Weights of a small GPT-style language model, trained from scratch on English Wikipedia.
Architecture: LayerNorm before each block, biases.
MLP neurons of a small language model. Each row is named by its layer, matrix (up: input weights) and neuron, and shows model dimensions 16-271. Each number is 128 + 32 x the weight over its row's rms, rounded and kept within 0 to 255. Numbers have three digits each.
After each neuron's rows, "fires on" lists the tokens most often at its 100 highest values on Wikipedia text that the model never trained on. A number after a token or word is its count.

L7.up49:154176109089128140109182132091137123176089138076204136114128105149081129113143069078207182094059176149110168165125103155159137103125137152140174109080185132139107173125100180131156172088133135167133165151110128128117148153129106152175061129128130116183084131139140109147097166115141137129139150123089043069161084196116131157117135096148161100092136124128095100220130164155197085131085142108100092091063220101089095136150139160124186133138158145149142126181070187077120158129113107133125133095129103114114197128165086056098139102117133132137140131141136169162116102203179150100160125115152116129163162099132102112141085138071116089141032142151182177139139118070126111105138200106142158117085155103119065121119156091120167183171135118083098129200128124112116076157153145
fires on: "," 29, " the" 26, "\n" 18, ";" 9, " a" 4

L2.up146:139151162083152144095151160153132167110090082130129093139147157110100120150158127105181168094163174161134122141115136099130131100133135102078175069234109066144108126096142131147087116143127152182165130128118136147148099144104120101130072108125112105129139094151091126075179175127129168119137144156136094113120080102143152083104143147172136110124146145155142180130123065146159063146082143108189133133133095103094123130119162129082185110147097207132115057142157154168098132105151097146111121058154085156214134136130127093113158097077143119188117133107134129110146120196135116062065138139125181111143128097141149139078146119147079177087098100117144099106140157103151152132125135130089192133168185103089141170099139155133124176187145099151132104109153099079171116139163182
fires on: "," 49, " " 43, " (" 6

L5.up585:099146126130138103143139141151170129095082169144120142130156103119116141065107156162135083172132132111061196088003102094094088121145142061075155099123130137104106118156154105122067164156098117143117082107137185105145126106125122123178104141112137192142089077149111141143165133121111136169124121124159095159171101165118129097185114132121087067101180073154135143191165136094162111112148104075146125143142211139155140176118185167099170117135137111091148133163163104136087167050117123115100098161175150098123128149119130134126115111087067102120201143114198104055104103146114176116133177115113139139161166131079179142132115164115110082114149119121121152104106070133157156168131120138127140139166109131112122099148101158140106037172062156153166094154115137126119113102116096
fires on: " the" 16, "ad" 13, "ast" 8, "ist" 7, "st" 5, "c" 4

L2.up862:108115164101147127166135136064169174141153121138182128168114134195135116128098192123167131162172120104117114158106093075085132157145119079069183141114110108127157149070144165175117091143082131099170183123049127116099103137147118118124131195102036166159174134125130139092180174130126124166169059130114090132172070129174111111145122161143113146214129101138163174151146104132195092128126147091110095084120131175137191114100152160112143119117085135087158192068143141107091063088146111110122096191163122098104137086121155106159124098111118107071086141157110134116170128107144149143084161104068143043190121130118125131139142121144124100152117076198146198134032140118107120081110136091114143095122113154118148108173105176147124150158097148165158162097054177146141127202121160
fires on: "-" 61, "–" 17, "'t" 5, "we" 4

L7.up833:097144154127149111113149131139114165069071124041131105150159105129100115094139128075170145098048198171129176175130128197183153143151141164152162098167154092153120145131161103140153072106097145136095166126129134140127109214109103158171103157110196100142144117192127119147141061133092153139165099104088027175183124137142129142128147144125122085111185147119154114115130178146166159127089132168174062141117151154114098086141120117077135145123167097141121141152127132123178147149104094195143085081129088132090215191188185102122142120093132078126152121153160107113085111111125131137161118113108107096113158160150107089102134103099128155098114095162154163125138128112148170070121161109087194079107119104115169134157077148133157153157160052096118180161104101103151143117103093
fires on: " |" 32, "," 19, ":" 6, ";" 5, "k" 4

L7.up1527:135175203089154112141152125092147102143089158119111142156152135122060128129086112148151167115081095121128107170090128121105084161174123101159184108164109134161187158099125124145080096142078134198122160129104132125160116083149120100103195188119064146156100122126019141101148126113154083151131091150096125130117076124146123109120171102143101117156134142137182100093143089148152073119156083139111105105095108135134108138119151162101095127140107126109150116103139211103160104081166076184101082162123142190183193144120123082133141181121099126176132126133095093134129089173113139148111111120105134124119163148106149161103155080117131141131104129086116126122086163148101148174150112050121130177081111101131129126131164084164186162156119130138139112173131086129156136120101112
fires on: " \"" 20, " O" 13, "-" 11, " |" 10, " K" 6

L2.up720:175184163136102145088143133176114115136084112079152123178061135174076127089078083093166172150103142211121117091161109145133143118127179146116118099111133120099097151108118115103133107126132113104152132141023087121106113105101081168115131092141146124161185139172116139176112104123110125153022173076123107124140091207109131135100126072168222112109086121108155122085159111070099117092126120161123142085172157091123114145152164132134107090132151141170122138100179120136105119145152150156115150075106130120137165107136145182128164072100135057162185142124113142119158063141102125152144160169156232171118202140135149045126116143096125139086136175113106165150138151113087173101141102145154148107111107123086143097116175060138140094084183066180122143157089147138211164114096104
fires on: " \"" 74, " no" 6

L2.up978:203131197168117120160115090056162156092137093099115109086109158115090165120149111084145087129186129144112180077142131081147239136127192137081132078134116062130113127123129145071098080123134081106109148138148108142098103124123078072132141089225175147191141079134114153088116194150113196161092090078114115157088136121187106130099158099104163075094171083129161129076112118210154122162102144066145124135125107077217170122129139187109138115149124129161104105062157111113167124094118097189149130177166122164121110090158168135135159110130160094131107144115113114209121141092152139125141153120167169176149183095151142116097146118136077183145101093166054151105144083097104144099160058132081149146124141119151077135096121158125094165086112141082124113083147166132142153097141114
fires on: "-" 40, " Central" 10, " March" 7, " South" 7, "==" 6, " m" 6

L2.up1509:133167146141152172146179119136134160137195158192115095135098110117107112063139202097211168119108138202132146141094139129129183148116153167077117156109144074152135110101159092123133117120123097102125121143162100150058055175125119121148087138104165130084147173180141129099136130111108168161076112087097072128163136151107135141155147096138179177140115092122137131129225146165136093149102116142122182107134201133091115159159135128099115116146102116139108110071106127136144044106130063141136113108185104136157114150108122094130151106116166115145117155150145110084137109103127139089099133191112188176082158153136151103082125152111092197094104123120113144188144123095170151114096141047109142110145128179077129128090177067119157159130112151120144117142128140137147197144088150
fires on: " \"" 60, "-" 11, "." 9, ".\n" 7, " and" 4

L5.up1484:103096099203147129130159127128114103080171097036132119075095113127151171117107167132137122166135081130123100140100180161139121104160129110125192112158161094094193153072156129140090136214100104126215122156133129106102123153183122150136132111117114175107141154143134148169137093221104101179156176151103104182131107122178128117149144075164093153105113037082096130112179171121116049134093153126153188114090202162152125115131113135065175147136133071125114089101137174072117065100152153189162140114122101151152156157125120179112112132075095158178185151148140092100095111155123186075088139175096118161107124116108133133099103167134096144151150140123140124137105120149091123159159124108134137174104140159160077134132125130085129093090121100128052157143074170128152095194117147
fires on: " (" 54, " G" 6, "==\n\n" 4

L2.up1426:183186128174145163075151122094211109082125142179147119133057117123123104100112118166105186152094121156108137143145113121151144136150167160116133132122128145110137113113157144171130151095088119134120115106096080116070082103118104189078172119151208128128163119184122134158116117104094120176151180128123099150131130123130168126145145136171189109111140140083136124074090135118142155104110090100097169110132115087137128125114128138134124112144135115148165133116136183112114137117123061154170141107170121087145104117101103114168094163110147118176101161161044125169149160116139080198098187156187132111105177118130195124160110111086124150066112148112049154110140114154052205147208039053122132148141082108088107115151148206167129126133125110131127134141139132132099151130107124
fires on: "===" 14, " \"" 13, "with" 12, " With" 11, "to" 8, " –" 6

L2.up377:145139141122166138136173155092135177103149093081139108095089157127098138151087180150110121150104155118136088155066143092090182160112169166138132050096145116187209151056122140097096096120140112128151118144133130094107128132205103069140138118119136174131204103122046163128175184127125139147160109097132130161061108150118134094186130091100133121148082068088140184117119143146175119119146100097086107116065108154162145153124165215107129110089116118109132182055179146130153110138139137162127106150187139115129067124179142137115145132144124086150064125135099128117193068110115145134093111075151120103185154130180141147073157083116108127107093101150086169102113142126130119182105096093033155121077165144143130079116085126091138116154131109166098139056113187165083157186094139
fires on: "-" 59, " La" 5, " Jan" 4

L5.up400:117096135190085129139146047151122187123146113089192161117163131119083127114102202063179050132053127127103147070086195105126156106121177082154143116106137125113161164189156107117099138152146094066139173143144199085156106126149104158090104130163105148147158070160137144159161116129127132151104135111130093165131141053157134148120137089120141157186131120105133145125131108242175051133123124101151139139097111104091156164098113161076135132123076078066094112168142113116150137093103157099185106107093170072138117145152075062116081107081225064130146131071142106147143115161086149061133097111093119130160140177119144065103117087113127177129175138100152144083137109100121138153151146168157153114108150072121106090173076133128086156153153169165156097154113127140142134136134152
fires on: " L" 76, "id" 13, " an" 5

L7.up391:135159139190206146088128115103116128162066148072127206126137048103078146159123155120134126134074131087081081162094125113115148099122101066116187092152095131132129162102216126101083100141118120196111136118069127121078154123141125094145126164186156123133151139152099131134117114118129117154113155112104115163146073105145122096154138105127078119135125163156104117135124172159115115121055154117156134128084093118144112147126191158058130130096119094106141187057148132174123121105108100167170119149118114109187124081122102138204186180114111103111121227094202102163101091166201137078080113180051105067134184136138128140125139106126129115128095097126117110080069123115082174209149070123115144184138118198140138136187113115100091114111114130157133126144097109088130177120124102
fires on: " |" 30, ":" 11, "-" 8, " by" 6

L2.up143:143148129169111096175208099094188177106128117134135125095146122116118150119126131103189143138180129163140130165088141064164113174119115150115172118146117046110104150102173146117107101154093095161162100122139126134135136127152186098174122120121142139060179165158071132128161128163115205164131163135151096125143102052182144093077177091125106140131136131147140154090167156185155099131109129143186147136104134134104131156152139064055155087137118097124131157120179165142098101077094115189139109116141148105204174098152116086130144169110167069139103129147146102163082111091148144102166107149134139152164115127141092158108160181144093185099076084112122081145151171078120082120138132091106165084131188141177116139100118167120112161183092120110062094132120123100160157109098146
fires on: "|" 18, " (" 18, " on" 17, "s" 11, " at" 5, "itz" 4

L2.up1414:162151123084112139089108101130104173139179127123112124072076108103091119126172171069165102155114103109124162104092125068104103103161122121071203127117139055121080131053159109124146095147123087143179127131144145130067105211111148112085129117140110168153134151107114158109144194139050171129147126157109100102073121099123143113096147111155131181121127150111153111129105095174108131201166101138162145153131098120169128120136148076123148115150147086153109098069126095175076053128139086152119104103164128112255162173200102138126091102162110138135195153163173147089095161189128150114052108090157137115128124127088161103109135123118099085139085077144146060099129143129134150059090145127111181119171164110195132136088133095107111145205052107106171147115167153101166088196120189
fires on: " (" 91

L2.up54:119108135145152092139130156050158136105075157103126120065087140148140161189033141113077089125168136102171115152115089084135148095186139157113172033154170112202142175142158167096131104183089160177099140123129131143153119159189117145096144093136131138136187111148130141107131152118097112161154105095097120141100122165139143062179116128100126072163080133139077187082115133123193115143143179121113099144131114090144174118113159191160112099104122136115140160104110154176080147125134125111165104102112140185111089090135125124129089079137160096099096162116083156190130079103134147135148155115140137139199141198128197080126110113073120146126093073097139150117109144161111109154101147161122110098142116112118075119105109131151105112117165129141162112099129105161114089190154153
fires on: "-" 61, " time" 5, " before" 5, " while" 4, " " 4

L7.up1015:104133086117134069098110094160134133167131116130114113141082142119153097104138177131129144113100140140088138154092071153104102157181126107140086076125117115184168148086189107125049132188149147159115148147120182107117149163105129082158078169191088170169157084127097145045147140131136072106122074127123089099153134126122135071099156094100103100069108102138180154175121164134145113083106114096210097117140133160160128180126162131108173115074076135134119130112121145144102112109091097050144119032156104160203222090095052109078130164058073145201112141174167093112109070174148131130200095138137155125119168115111150071103123155097111180063063160062123155110128118159120168149169102089071100146146135105105092142070147125139151152148131175151104139116117152165105136086152113
fires on: " a" 17, " the" 15, " of" 7, " Y" 7, " young" 5, " Ch" 5

L7.up1507:151110159136161099158072164078138139124136141135168162095113175138107157058098160077135110172052121209117133070106117180147184150148157129119148077120116157151084125115093157148080156136170133107120102168142166061083129194117107111108123057170163131132148101157162149152101130171095165157089122096065104143113137088079160108126108139174134144133102117103145133096137142170159064160084151148140102114153094082125155160136156126098203105097144139145115121095189127120098104125146103109110114107141163089095113144187122126116151155136123096111171091068138099174133136099143171049175111139126112107062148159104115011108128108114059102069121160107146150135133164108095136078171155146151154140104138098135132135122125081092130123205171138193147111112119100116130157117145154
fires on: " L" 30, "194" 16, " a" 8, " l" 4, " Re" 4, " re" 4

L2.up826:138175130110177101114107142105194197077166131129192091104128143121125107162122212087150137122145115142124108119088083073062114111150161128082137146150135147179140151115145093109098098126140147125100202115112144113091103169154127034123106116130143150167139064184073156068167193067171154173138121077097135150081083134181196107137154138116188094119113126109145205123127111154165133140129065089179089108101099145154140187068149153144127106071112097114163161077143182145109170131148105151144089132128098144131112106143112146134176163142189076113092132183113137127141072114151138100108104107136169143148140058120165101053130155099096153104073100140139172120085115099123102102160101051096155146044120076138103102115098104147136102144120114133106134090079168148103120167109178
fires on: "-" 33, "." 25, "-H" 4, "-R" 4

L5.up242:113167122182178191152091183089183152112106107054181102121141108142129165049133107139150147136094104138140139115163123095163127140143162187113164145192122111090182203158112148071101114149133151114115133133153146123089105152174156142086106112090128107177132092120123239086092057148109177115188152180154100151091080145182200096103110102190109138143107106156147098167128157129126063099093118097105150103063141167139110159076106157142126124124112095135118125090073205144102165139096124122145079133127130132163124140116157154068126123115130089177117144129107147131131123159156155146111124151042101102185131092133122159086158164106023130147113174195148143144144152123100119092143096107124170165091168108159099135144150127089081178143130053113078125130112168121144097135126152
fires on: "–" 22, " (" 15, " " 11, "en" 9, " en" 4

L7.up546:111169186152127125085162099129110203166150150103147106111126079120161111151099109161115216144105079137126114135088108156080135144204086119158117101118090050155144187133156144116098125139068169230127169100174094127146107169127112118163068146160134139135110141140136138137161118138086111068143131146135126122116126121148149113133218100144079143103125140161131184114096131097137115125013094098108162117113114118148120135136164127094106094119152121093158125147188157112113134075115078148197150163147114185146082158199084131144164147096147140216157188147069112136098108169137141105128146159106133177139115127069124142092133077149123102087106133101119133076082146100152152120138113134133162158135131135161055119129089138131123122115102144095116106096145127145115162091099130
fires on: " |" 28, "-" 17, " R" 14, ":" 5